MLP neurons of a small language model. Each row is named by its layer, matrix (gate and up: input weights) and neuron, and shows model dimensions 192-319. Each number is 128 + 24 x the weight over its row's rms, rounded and kept within 0 to 255. Numbers have three digits each. A neuron's up and down rows have the sign that makes its largest values positive.
Before each neuron's rows, "fires on" lists the tokens most often at its 100 highest values on Wikipedia text that the model never trained on.

fires on: "k", "K", "o", "h", "ak", "sh"
L3.gate470:122103150119116097112152143147150143146093156152127130152135166129134166120133105136117146154120148106127140116114185121153133113115148100110131111136117136139130117169121127113125137173131120082134070112115073092126112140099132122138132126132134136137125116136080103119151136137135149108161087106127149134119148107160117184090148156115078124167143136097126124138130114181136133137132
L3.up470:136080136093113161095094140121118164127078108143129089098115121097122140155111157154139103121065079107070101117110129095118154086134153100118103128130150126096134135093152127143131116121145109146154077138076180096154132144122156148109127128123104077185117096149126144126116095120128087146110118131108103144120133090123088116117153116119104136109105136137132134116126103101136098107147

fires on: " to", " than", " from", " of", " below"
L3.gate379:075095111145092113089160122190082144116132114115113141120129085126145096130137173151110150120132141152135100148070144125117163140127108177126115104124153102134122133120144149110166145154161128172094116124090104142140134149105129157130125135107122130096113087139125103102104126115098128123140138096165129151142148125123115093167142095145150123131076121142147096154108131112104110136155
L3.up379:067113145100103150115114124106127130160135151146128135133099093108137136091071137150142150102157124160121135133090123093124108145050146148105129077120163078156108137148210157113157131132182113083139127133108123120113084133059130123144150142163169091101100118133119110169150117110119150137176142109126156076113104105133124114173126131141109113139106152125147140162108159120141100126146

fires on: "–", " with", "1", "$", "ic", " National"
L3.gate23:174143148143122127110103101121071114171159081107131137174152143133114143144103122100079129130113153101133133121123140070111142139129117106166141124142171140155160128083089137100117129101093172135145092135133138131147100141100151117146130150132110121123127126139124108124158084093150101154151088151123102081120093091135104141105096124127114119130119183115173103128086120132140110109124
L3.up23:129113151089111137134135104127137109085132137129134085084153153085135169124126143113115124083111109117131147148152118123160117085107144134128101123093092123128192181115130125166122152126105134145134117150112138093106086108150136109129127133180157099168119076085178156163164168158141157097112148134122117108133124133097107099152095157131153114144147126115150134127156128146152115109147

fires on: "l", "r", "ar", "h", "ol"
L3.gate221:140131119139125119128100138086106128099122129146140120117133105104109148098068117128105099170133111140170090116130092142105138125078164114136128127133120171131126119135096151145133178159152119117112147098161173177117087130161135117109119166160121086119101128123135119175127151106121155111134115169122108148124148129121115114121157118135140134117147182120096063076106156113136138116140
L3.up221:148105132119140119177093129112149164080136133110128111105130093108100078110143120111155068087140125135160139083127147078175159128127143154126149137145095128149174063102142125142109133138136151131163123167116168129162158150118139084148097113179155096118148115110136104125144139163095124146129140154175127134111171150115126093156122112149141121114116129090136130117131122153121114137126

fires on: " and", ",", " then"
L3.gate271:114128086137116170104139154152181135098177150116114101128135157133134152141090110121113096061061153118134104087112142151080120138130118112155116144139150157129125141157102151095125113168131113158111133112119113133124125113135141147146132111106090113151118102115130134121118130100111080137115103129111162150131160120192185123133140132180089115112127119160157123134145095103139079140110
L3.up271:094122111127103146167138120139118143131121129133163123143169095118154162133154119131139140074112143149129090160100066140128136173087147112156147151146134128115133124106151172094155090122086121154147117102129158142120158090150143123116096131117116147103138127088152155143097131108109121122163115141147099153141152136138134138150117137164103131126118095102170130141103139131133148172137

fires on: " or", " and", ".", "00", "0", " play"
L3.gate644:157163122152100101138142134109190169079121125143102115159149150157147150123103163106126133116119151106102117131125145153092151163143132145149134180113119154145145139171117118163109122146164131127108109157117126135100178085141131144099098132176148095133114132151129101094147158105130157136114137190119108130142132134153157081104137057134149182158157123126155128107130150137108116126118
L3.up644:133130116097112122150115131124176171137137130124114206127126131108103151157140153120131134091126141080137142110148182159144116120136142143127066145134109107123139173172169161139161098138146131129122122145095114119124179087110166121129156149143167129103114092140149085134147138151138120132065128146133075134149156171148166126103166168149133148123135129125118156121113126123134103116131

fires on: " \"", " of", "\"", ":", "er"
L3.gate641:155148120151175146134140144130160086097142130151098115126123112114125099124160139107135096124121118161148113097115138141142101114125111094158135156133121136135119135086128118123128106107141123155153166071129146123127135115129095153122096185124145138139134151116102140083107159096109096138145099141100127144170145153161158129096137098137113104106125109114104098131083126136155138066115
L3.up641:158152118160177135111149139162135099103117120099123135087117169131165142079157109119123144160141145161088145132135152095126109092135101099101154116131197137074130143101143100128116114130094145123177120108119134148111136126103135124112115131123167141134129116144060135106127141122079128139124094152111091137130191158173124120100126128138103118123145115118162125120117124121114100110136

fires on: " which", " place", " title", " Title", " fact", ":\n"
L3.gate418:182130144153137179129155085093102142154141117117087137116185123078090106172115178156124142155145121107149066100136075144128143114135150073138138103098120129097103141128118127132142085090151118170118114169138130173099118163130102133168158119116111105140143145145116099179181161109122123114145121131109133113116170128161153094112104102136132127113110123123120179066100096168150156124119
L3.up418:119118077156191172126120123159112101129085139122100137075138126145105171136147157138136110136140107133098115125135170119088146115151139142157132137112130118102092173115125137119115142128130131188085121152149155160091123155167127128123145112175102142149142122115184152154124160143156141156103109140172123115132124136157157120112097132169111136112110116118096177138110103083081098126135

fires on: "e", " e", " Be", " Me", "ise"
L3.gate612:131134115103113121121125150146115174087143149108148159114094095143103113140106131135131153118105106152117134141120102128161143141093129122112097135114126105139085149149117101089160162130146085126113127137068130130130131081114116142127114105114141116117156118125115159162139096127063115106135146146169175109131150107129130155140136130102121153165112112105126130120126091119110091126145
L3.up612:161102122118098163167139101129131157118118103096168113121121121148087136134169134126156110084085110102150143120085112128184147138116161167136121117085150140137093129116144143092176155130123138107075096147103121122161122141117127113132149103137140143093157113143129130123128102167113100144124147094141091122112125127115104135110109175127132155081060120141175136155156121139112107158117

fires on: " j", "J", "j", "l", "p", "-"
L3.gate778:082164103103155142135125097109118142123095159128114127152130126108118176131125139141105122155120122165127140136147105101102111085112128117124153111141148114132149095104113131140141092161096130141091118099145137119104138145115129092115154159124063142110121080093155117106127134125126142159104143114138129166150115146128113092135129128174145112129100139149135151124100158144127160104127
L3.up778:133143116100123124161133119094117138106083161113124119154082143115159132130078110116125118144139136118146087119143139114157122154132102142131113150181098165114148111133130102127117153162155134138129124154135126083154136135101105097105095157101108154094155121194127093096099132115128136142102192156093109097134122121095130148152155128171095103152097137152113122106169160161163157125129

fires on: "'", "'s", "l", " the", " Scottish"
L3.gate417:095150112108118080108124120113116159153130116155123156088138118146110150172145139111087101164168123120114160109163194137206160100133110134149111124143117136133140121082112124096120161182123124127148131131134172128147128111146122146129160126190140119158141118120150116159130108097128115072119137132127108144118185103086133093150126099084058131099156137120132122134105138140152160106137
L3.up417:138139139118156100178118123134114140130127085135135124145151129139149162097120129122150080131149089154127150061139162169118165125132145109132090135192105129137071104146105109092095136130176108134101187136138193116108148162124092111144126119130132138152174130132155077127132123106115123126131113145118141094133146136106127145147133155120134100163150117095125116128136186136131077109103

fires on: "an", "er", "a", "e", "ach", "ver"
L3.gate774:141103097112126164140134101120125155110151113128140123105129131151126104136125115111117093096124168124081111118118151148089111147104129135122111127158102095059097066170091114125177171104161121131124086121123126146164097132142160110134107125149115079133117138121154149147118155092139127109144079152132118100163123143150095112117088143082126153141150141116154101154136155158148112129127
L3.up774:111112124083151155126124168121172106142132132140133102136139128080159098127138167111143115126133132118116059178136164087108108125100159091165139119143169167153122071138131151103113149149159164110144160161120131134069159117144114117130140115146115157157130115088115134121150139144155127113098132070130124160103129146094140116115109114100164133119129095089154087108204147123128113140116

fires on: "===", " late", " York", "ex", " Late"
L3.gate438:118089175137133077112155115161089120149120142183153122122140097103134120150135169107172130114142110143121132132148124140114083127144094080145091120128096109138143144141169162122131156151146100133092122119125180145145110125145133108112168131170157134118136100120085093133139145147095120139089135104108124152159111139169131126140111127163164143122123143144136139153134124146095163140167
L3.up438:124093138162141132116161165125130118104143144130135119110105100137126110132121134115105143131172105116150154095123099103139130146109148116106075106110092094144096188141178124155135067164117108100134062134098162156117118097133105122093155122120126125155141101133115092105136140109110148129135100116096128167118131121105114133110130141135154141177097142135092100141129087113107169110160

fires on: ".", " of", " .", "0", " £"
L3.gate372:098150068117149095165134132150132148172132131125091121118184114097116152147125119139082132128116104107155129129178133114117100121117112099168136132117129113133152078125115123148124161129120156128131156109187118096156162122097136142117110112141090131135149115155142133112137129128135156110122090175127118153173148176148159116166124149104144127124134155099114133124102136144110137179114
L3.up372:130144095114136133151114112146078152136107145094141100143125139163154154140125178127118150119089137123151150074123105108138123144143114112124136131134140123136148141070111119109123132134132157080150131136120111106100095092166125137140118141120170147123154109156083144096078120166124128090154120140176074181117152108146128103127092142120077135075118104148110176137164159108148116171170

fires on: "6", "-", "5", "7", "8"
L3.gate701:115096127124144128102121112139165080115122107163161122108119103121147092112162144150141158090059107153108124142142182130138162100123125130116158125108115132162115164162122101135142163147161124189088183138103138146103129108122139093090095098108131128135176121110156136110101121118151117089144113156173116121156143137144109136114139121124132104143116129144181117149126114147127116165129
L3.up701:136071118114113091156108152100116141127177097158126134161135111084126149089148119121129170156167132082102140094127127095095125174150145121128108100100102118112138092164118130128145160123095116130156107135124148099148116126093144089131135166084091108145101112173076117114131098095165146112113133117170137088134109101128145148112136144123106128103207135078158092130149133127125165148106

fires on: "ing", "iving", " basketball", " baseball", "ou"
L3.gate97:184095129109135167093101137121090099121112174094102118124156111113140177111104137103157083114131126104131097119111127131114158132137146140156102165155174112117095160101099179156163154130124101134073155133109096093117109131111133117127073161138139153094125084148121140157143132120123147131114118138112127118109067155129130156145080151085122147096138111155170127136156153150096171118119
L3.up97:149130118108123167112082150107129105135095098101120147105115061153077129124093123091135100076089140097128162124159131087145146173148144113138085133122122139142138137128147103124137122125079112140128145137130095117084142132102122109111098104104130161104133121118165155186158129150101140117101149128137080143128079144130119113118102150114120155122136100137136135122113122165106114133113

fires on: " from", " only", ":", " just", " both", " in"
L3.gate563:079104161127164141160057130081113120162145108148123118143108124110114106135112133167128156135083117108121125080157103103143151104130102136135142110129122140112145124117149132185113166164135093112173147094145145162135128117113100109141131089171125106134103110066108097134124110100136111147120083104146145118137142159134140121131126200113122156111125108144111123115129081156192100152117
L3.up563:144110090130158094122118132121155088091104151119113153112124116131140114130116142134103163141126100189137143135118086131146132152112122092094091109109093159082149138115132115109168117107097171086140109151153168131096153135106122110121168119159107103100151138153100102131092141150128130146137118138101108131154093117108127127092096137121141141112161108142089109157138107089132115159095

fires on: ":", "-", " for", "3", "9"
L3.gate154:135169134131093114169125123129144132139118101163155143139101144101122114154103089171120170158125152084174111118125132108120150106120187100140137101125144117140151149118135146121086116125146100113156125111121181123101132125156160116113138114104145096141091111116102077120069095122103166152121129157158146103105137119113136094146153154121106128133167150145160105119128080156103106122151
L3.up154:105164120158118134092151169103121135097097064126117138117123151137120133138165130176114166126130132110176068119167128137109139114100135110138127153151144117099130147122118139167128118125153146092150138121160158190097135106171129114103158099122119160147129165101103113152101146106116132123132116110158128136072164098124152114129153147127161096079142100125119123117099103099134192086131

fires on: ":", " against", " to"
L3.gate139:060174130118112148143090131164101171125160110129095134164113115113135128157127119139137124161099131135126167131111108123128124115101111150149108120090092112068159134087106127130144103127144126116108143115119119143146117109153089130136142123147133132115131092142110132195131136114109122075125049159150150177169128148123144125123108085138116140163157135111152129109112151119143128110117
L3.up139:126132118125077101100105149127163117120149136142109143139110136145161140165179100155144149081121115082104169118097125112167108151109112075110114110127171146165168117166119124154105058156126121054135104088122128146099143138163120138139123113119103099156128143117120077121114108133101101149111124101152126108138113142104112103163141100156111156123091116161141126110179116133143097124132

fires on: "ar", " War", " war", "ue", ".m", "ak"
L3.gate829:104097080077122139128147106142115104105121125165150133138110127096159158181083118154117086124123143172144151119123120172134170130156119168149083133135098150124131101190150132118132140103117171133144113130108133160128130139096116134080132139124150103093085105110138166172134118146107124144180129125095145157105077102127060122120108111112075163126124089140134132099194109122093116145097
L3.up829:110165134130116108175069121147106107135133163139139101153128111136161057131111125142085131162099121142133108095126107104105116134105131127165127106151133087143134142131124129109146160128133162146131097170126095191107143156091086136114099155080115143106113100171107080109164139108126135125124151140145109185119106145157163132100129143129108106118142138102128130125160178141090150110127

fires on: "\n\n", ")\n\n", ");\n\n"
L3.gate399:149144067100140174134131145118123133124077119151177151112100109132150135133095147161110087149104120135155141135133137116116128109087108114137136086132080150109126146123123119143138106133119119102122109141140124157141094121113093141152154158109116110147135139121176083056125176132128114102172133140132110160136115151114119152109151134136135141117096105142145098116123118148125123175124
L3.up399:128149179105136146177147080155114166099112124112155128123114117135115140107153129157119181163142108112155093109136126127083107142122105073106135145167127137157123139136139146138107151133098133142125114101097137152186113115104087195145179170112108138068128137087111182094084183163120119071126118158159162095172142101138108080136137158077178143091099105119130112145115161136107150171116

fires on: " to", "oc", " born", " from", " Year"
L3.gate262:113132138127125143122181088128127141157090128148117079139155119152111132139116137121143114128109147117139108157064165170128128118119106127126111137121123089100174163123129129154169112139147107155160115139156109140123128149138113147118114098103124151091150132096132143096090101123129146121135109120105162145166138144113163158092116135107090087122112068116146193110132126135119127176089
L3.up262:102096128117098107118139166129135108116126084141158100130153131111110091137102123132121109093150109106147098114138155116078112111099106063149128153100135169126112111146135106143142167129113171115128164146159120160137151084155146127147133134150124142126085104133062107106107091129108091146131124085121128131091158106118129089144118108151127139121134157115158127140159119137076120116147

fires on: "od", "l", "ov", "ex", " How", "n"
L3.gate843:115159115160110141174114129151121125141120155183123141127129118102132148120122118135114137135126146150156093148118129133157118147099144108135120081124129138100124103122140142119122152109126150117108163099108076112112141156158121147144154107151123118166111120086111149121110152102133085151133086172153120152138137148112150129098125140120133134155131084188135112086133137153143116162119
L3.up843:132144103131121107143114138113158160130082106146153106117125141125133138102125116091120127169136120144130146162161123111104113102150159102144122132101114089136120086139115131086136161167129161118141137104126141089102113133122094154111153133135112112143157079118111134154136164111136139130116131149170147159139140141139138125096153152094147096143130091139132118078131129125115129107110

fires on: " \"", " $"
L3.gate490:120132107115179125142098164148133130188115122140132130136129150120095176074121087113137109106136121113146132137126166118147118153164092113158133128115151175139135097161095083133134155138118116105075093085144132123134135124157120114147073116104157101093104115136062107088106132176150118084151088179162131135131164088147164157140129105087152102152137110145112112135146124137125120149176
L3.up490:103171110104133112105089156110186166125135104113138126076123175140099108134117100140127116110120112145130131147132112117139128126120158166172170148104137104172068139126109121116134154148138133109097148126110141117144111155096144109094190141096138111116111174127084114130113094112118131156130126132150110155114103113133131132112123124154142122120135086167117110175113122174118104127141

fires on: "it", " with", " of", "d", " By"
L3.gate589:147128116180168112146121117096110129140180136114131133154114113174167174145143148101143122122136136057087050078105128112063157119145123111096076114105127139158127132142146155138139161115093149150111108098148112124104146133095159130159140164139152153091124114161115111128139127114139090112105148122119105118113141116090160128147168130130129107118115087091139156114140045134145142123106
L3.up589:097135156108121122106116122175116135111167136116126109171120132156141138124176153129110099079132084152150134101101146115116109105141117102168138115077113160138167097122160138164120137124154139157108166137134130138102089148101145135181128110146141090187077118129130122141079107129110129113162130100143115122111089134131087096082134137118102102102118158142099139118130100159162074141188

fires on: "as", "is", "os", "es"
L3.gate592:124115155075110139101132114110115171186106132133135144113138165109112181138116142124103084095098135158157151110136147136108131126110151130156118152154123167093150101126108183113151091106146107152140122091144159092110124117120134109131122127133162123110132087134194133129134148154067162123114119168126106160119126142166115124172153135109114141163116145136115110131163106141127174120137
L3.up592:124143129102158097168095093114126142112098136097103132079114138151130152129149165095128127142151161135145103141101138121188079120133177141133128158132147135157149170146093132151115132123172159105096089138128152118107097126075159135128113126142122140136154114083143143114140125156095160095136111137171198130109099127165149133150166119125134107100127132136138164137101103115150116152130

fires on: ".", " name", "8", "9", "7", "4"
L3.gate444:102115120115158141142124129139127110108185112155111070185161142104130119081088162118149121114146078134121165141090141137119143077153150122135155122118120146116100113134145132113100152176141166163107095094089128157116139122106165132181108119117119102109146140108107131137097142109139109128089120109096142124121099111099122125162174101148119117173134097138136100154159105149199086109148
L3.up444:148121166118079088116148140127130159138140153149106121146140150155154118089118169129148135161142127128165131096121139142128140132124173129127118144095105110136109120177151108153153109146175067131174166156151140136154129161126084169116139133170111132118159096149119141099177142104131089128146133133149125128112163111133177121141168100109111083143143099126121116142098108143210141115141

fires on: ":", " for", " /", " in", " record"
L3.gate437:137104117136134127092140142115134125125140137162147124104131135113088184152142096151160104127107136094144131155155177089110127118109104127154113105128110128127110157136119193133153155121085113125080143125117129147134107133133147074127175094128125142099127132091125119133073128139128114129121102110139172095128144118140140150141125142138127110149182180154117196137130129119082127167083
L3.up437:127135138107172117159125124153100162121120101135141157132113119153112153157132108109152107145115154158162187154147130115198152121116102102161159141114116122131126162114120133157126116111091104137110110089145163150102123117160119142105138087112146132114139127107175136138124143119128113143124117114110170140107156156137101146171144132161072152133121141140163104080104082144127145122140

fires on: "==\n", " ==\n", " by", "==\n\n", "k"
L3.gate474:142111122106137168119160142110129143117081111117078125094125163145144115091129118141171151085130112119147140119142131134130171120161101138128094081127134115165092163115134102160097119130083127118156148092109095114127087128102090132139146143132099095121141135109083192144102161130153146135103092157115136121151103177082089111130140154130081119120151110116143130128096109153093104166162
L3.up474:142143141146109121105152135150151128109082135142120098108114169064189112132168122135138114092135104124122112134164125153116170155170134190134117122136139162164123122118105094142094132161152126182147154098144125068128130135109103123136118126110098164151092111114090131119135181155142136107135132128131123101103113112140077115145139164118153194130121157129138153073150123162129104131143

fires on: " |\n", "y", " |", "re"
L3.gate452:164148092156086130135129140139112137122151128088137172106086119143100119101125116110153124125098077144124152125078174131155113147108131151126105082126143096157141150101125118097072142101121127137148136146095130118129134101143144113113146095147144153136127090146139108133121164129130154136131107147129106154092137137106132129129118115120157143057148120133094078150119146130137145112089
L3.up452:111101088112122193126091159122110122116116100142184134191126095102127122155081147094146102163105092118144134110161134136139094089119179103100143125129136072141124141112107115132089142121136162137153109123088162146095145101146086092146197130126151105151091176123134115099104076133105115106075125142123134125149156142124153163140071123128096156133133134131195137115118087142119076112076

fires on: " in", " at", " of", " to", " near", " through"
L3.gate459:137112083128139134149144124120086135103081138146127145142111110130170093161106136117122128126135147152067116145167123148091108119136120110153109097125103111082167114109157158079147110133131116126097115150125128134086104127124136139122111121162128119158112165128154104093094124084088089178124111118126157134102095128106149070128108117100140128166121119149138145131140151155095128141135
L3.up459:145141124150110117147171133114117122160136110136141115163129153114124141108138129211109153146133125161132169121126086072134131147096103133133132123132131092106120143111146104120133146147148114119109126143158147146107088171152117136149069075116106119127123116144150106104157183103104132121154133149141148129140138104153126132151128130128151125148139143160078131162114145177103105102127

fires on: " a", ":", " limited", " various", " large"
L3.gate414:122125073122169083111123129133152135123125132138112108142133150148065114115113178158117118150134129149135089128135114116138125130107101137095141134125174123138132150112119153095127117142166116132116109083132102124143098091174116135135179082130126126141107119134143142088170101092088109120159137162117072100090136115147069145114125125145151086150096150106127165138146132128113142133123
L3.up414:129154106155164106108160159130092123139138132104115158138160123136112087111135116124111136148150151136139145142139103159122177165102126159093131141134125122164132096104123101116150122134140116105159134113107147161092127133132120134116126122145118162134119102147131156128126121112095143094125094112109160139145130122079093146078113107138108144143136095096135143122147128127155088130138

fires on: " $", " named", " also", " very", "$", "d"
L3.gate496:084150138111149091119149122133155124146159119138140134064151104140146127143124111134154148125179203122111139152158127163101093138132105113135093116143162101133132128135127132122127178124130105124096088141151091187122152168170156159125108119140140163158123105127168111110134150130191116102109127118116156155106166117128156118138145114078108142130156124123115131151136117137161119100131
L3.up496:176120123121118166124086114098156142150099124165115096078169169162186143109117156164112064151152126140151145135118109144137138126116128113114124162121145161138140159118192144131109141141130141122098128125121166105129170146113181137139097162116105154115095132106110153146102111114109120116140138149164101116112119098158143111134144111116141141121102123117128128173123171149090144134177

fires on: " of", ".", ".\n", " in", ".\n\n"
L3.gate18:114085149128178079139125132145168104149124090130108165127066135146142117118144180161177114133142119163133103141119115147141174141089108103118129101145151133156163096123157172167125125154109127099140165135143158136088094184120103121098110154131128124162138124122160084158109128157146121139118098137109143092119136127147173075134106101124137123110174112150159138127093094154178102084086
L3.up18:121101130148136133118158125104159137152139158101088146120136105137141141109133157150128155109148147120115131112115133098123146111113122150119116133136106114145145111109137144141107142099059114122142127150114156133106157151087184112121107135130120145085106147137118109115112101055174087101138108087135111170162113103125127139158101110164124165110109115153121193159090111145136170138106

fires on: " (", " set", " formed", " throughout"
L3.gate415:144136182120119129125092109129133105141152116140181180127097100174115148124107157146130113102141177137146095147105179111099133139148121096137145130107083126126078124105116127172141119110127108148114133124083113165135116136104100147173145146149098096164095117159102128114128137156154134137142175166129109108092123118155134108131151091153136119091130090128084132109092153119162088152125
L3.up415:102158105137167124116126129085132132119140110138157183111135160113115164110089157179138094155116123138139132175074128124122135143125124122133127126108111123102085139114159121119169121118115135129092132109178174172095182115106113141152147122127124118188084125150118155152160093150091147149131110135105102173136129144138124142134139130073136126147098119092169089146118117117148100138124

fires on: "–", " may", "/", "-H", "-", "-d"
L3.gate371:119103114121151142115154089128100129121172133114175141141109098134066130166163116103145138119158106119131189118156119089126134109122167147101084117088131095137130143151126069123159134140128160177157140151165136105144139136108106147169182110153132103123112135124165127169108110114132066130160129135159128107116100059098118092137112133143129135169095143135161120138177113104148066113123
L3.up371:124133124109148126078091127137115156127180128106098129115169149169139107109133130117078087151137107123123107162156135108123185088164135130153097125171104127109099113123117097135198154136183153112092146157145122109114157186108128116103104116105132081129142078153119113138132154109124133145070150147138131110130169144145171151164152092098135114115138115148168128152146113119082189145090

fires on: " as", " God"
L3.gate11:122136139082123156113157131145136125138102118130160103150108116132167076150120101074106141090151169160123103123160193145160159119082146131114121117110166133144141147127137130097107109114166114158145107121121118134143137115159143136116138150132137150136146129157069120124121146089125120135135074146105130180122127129088144146175108116136120134157132160117103149130130171151120157118107
L3.up11:161147114154132103134104123128181179102126170157145143092066135132112154172151144144141134121164073136116101155129164144159111113155106129125143121116105117118147132106130117096159155121132132109115124103141116118096102128174119094107116163117141108158153149113108102117122132134102088136154094104113109152091166107139123128113117086105130101143093161140142132145108116164118115090145

fires on: " as", " also", " to", " (", "ist", " and"
L3.gate878:120122137128144142106160134124137120134160109146107132117143145137150096124076122176114129087136159116080096158146133161134129126100078122133093133119120119176136147080084150103099097115140152162094136135122143129125135188134124196119100120101121143129133135134152150133140134126164109121134147154117124124169162143150138114138143171114133108143128138137108136183173191118120118137136
L3.up878:110104110143161149124119119149114159122198152132136060127079111136117129121159162130112173143138140102157104146067153144091111143156086136106114102139135123166146123116103115153092109117110167089105147136129172123123150116156099101095110147136167106144088127153123162122096109124119125117079138129129160148144123156090109156115108097101115122138111169127129116124176128139100128141156

fires on: ":", " a", " an", " from"
L3.gate494:101130103104166111108123121126107103123172126118154077141146119184159140126096087154101088147132106134130092154143112118125096114104134115082129135129152097104084102147089146131110095145149125095112124048172142167132084130120110086145168120163127106158130120135118082093128131126110152079132123146157168094157137077095127117128123103154175117133121167132125096121095203088145140096068
L3.up494:128101149144149117138125098138075097134173100146150060125124148132188136095176129146096120158113101137118127112170123134134160152136119126171135101163118093132117121148156094115119133092170150140171153082108110124187082100151136171153135080170131122114141118139120114166127142119075130126091131165159130134090133093105136113163143133151099154110140133155124111094143166103127110130089

fires on: "'", " his", " her", " their", "'s"
L3.gate220:142155101146141081151081098128119111122147134124162135127181135172142180109097133131099114144112105131090165127126159132142171124131120131154123125142117165173146142138124136122130123133116111117127131106145125136127147129164147117086125128107141123124134099117110162147069133123134157084106119136160129112139144133100126126125159079109155103110165176156191122125094125079159170155125
L3.up220:131153144097140112122141111168129096128138134169165114097102157158098117120130065108139134118152095167090156153131104139135160142110112100118139113132122121103103170157144132134150114095122096067136107087098110092162108088138159104104157130181129100118134101164109118163122117130127150083095142126133130140094184122093136135130137110101138130115156162128126074153110142138087136158130

fires on: " (", "–", "on", "k", "um"
L3.gate688:164113150090137114163082147123129108130176105108131135132138136110121148120099135134065142152142106071150121133155147100184140137155164129164150153164117140101109140102121130100128093128165140076077154126120142113113176157098166125164178159144117095117129157140098129085140135147129144123137110185178104160135139114093133105185133131098139126145127170127098180152073122156171125144157
L3.up688:122124130108116120088162109131160121077175136122126125137155136128095182126109129136139149162108086073133112130117121114098155134097092127099153165143122139104139130181142184091109106132111146145111133119153128095162120136155137130113071135134104153151120152067129117116113123121093157167098126139144146109073154118167143124110124126147112158137102122158127152097113130122112152127102

fires on: " an", " is", " not", " this", " was"
L3.gate615:147137115103134154089152139139114181136154139115148153149145157126155083117142119112117123140130130153123120118126131137160058111136126118164136124171143148125125129131138144146151129107144157076167078160080190143124094078135155073098115102118153142179099161143124128064108147120099159164121145122137147152152109108145116127101145134134156093147122121112141162138116130158138143144099
L3.up615:153158090079150103161155124165135105125130075133139083098135114151139120072147112127152118133064101141151149126092148163100117110158135100082139132131115171153110122095149144149102102079104161099140100170133174141133151103111151093137192098135139113153133149151143157147119117100124142136112125164160150097128126104152106118135110132093149141169059127143108137121125098110142135164120

fires on: "\n\n", ")\n\n", "-", ");\n\n"
L3.gate729:150118115094108138134128144103081116150115138089114109128078127152113115141143133165100078125100094157136173141109148163111130124068171121151107134152155152140123142112188128119132126132114129114136138086163120116119122151141113153116078148075148133127074124110157110121175143147131100102112182177151149142154100115063175136107130119110122116135116109138133136097140143115175122140095
L3.up729:092119144116123156105134112144073098139085140052101178135084126120113130137141118175096146129116134154122094162132137157138095142149168095113148130132094128145119067149146125154129145141158085111128104126097159166167142119105101144155114119131122119090177126118131119142147131121135086120165135165140149135148122162111145144132171119136151163156116169138112102120118121087073147099140

fires on: "===\n", " ===\n", "==\n", " ==\n"
L3.gate93:163156137140159118133119079094138135114128158081113104113130136140148106097092146147168142140128172096137134122142087127121153113112160136159092084109090100121102100145125123171106129141167069149165115158087105151089096133095081170124111116157138125105126110069099075161170163093123161131126125180121145115144134093099127159114137150136112114143139128162102161115080082122104141067164
L3.up93:146163139119164142120093142123144132124135077167066113093129139144105133105114145114142099142061153138154145104113091106172177138125114110135124137133123147113144116101154142138099147140162164179120124122114112122117116099140157127114123121099142140128132128153130151128143130099156107087083136126118181105095134121117124146081134175128149126143157132181155148084106137136113106076111

fires on: " north", " south", " east", " back", " west", "West"
L3.gate635:113127126148101080076146146130130166080100166147101139095085117124182129106139070154182137107093147120105155118111121110155133095109170163133089107125139106149124125093094150143142134130107096152091148138086157148137139149134181111163126115108122149150121122130096091151122112148104124099129143147116140142156057116136125159159145100122099113123134082085112126123134106107145095070150
L3.up635:137098155138158110128149113155119137135123128119117137097110108087114103096103083131176116147106122110105112144152114114128091095121137121149123137110157150123136142148119141114113115087124103097123098149132144120107126117141126121168185104140107140143091091105111082081131135139087107133127103136145186139124119105165147110141129102132163125094112113131111137102170139124140087078111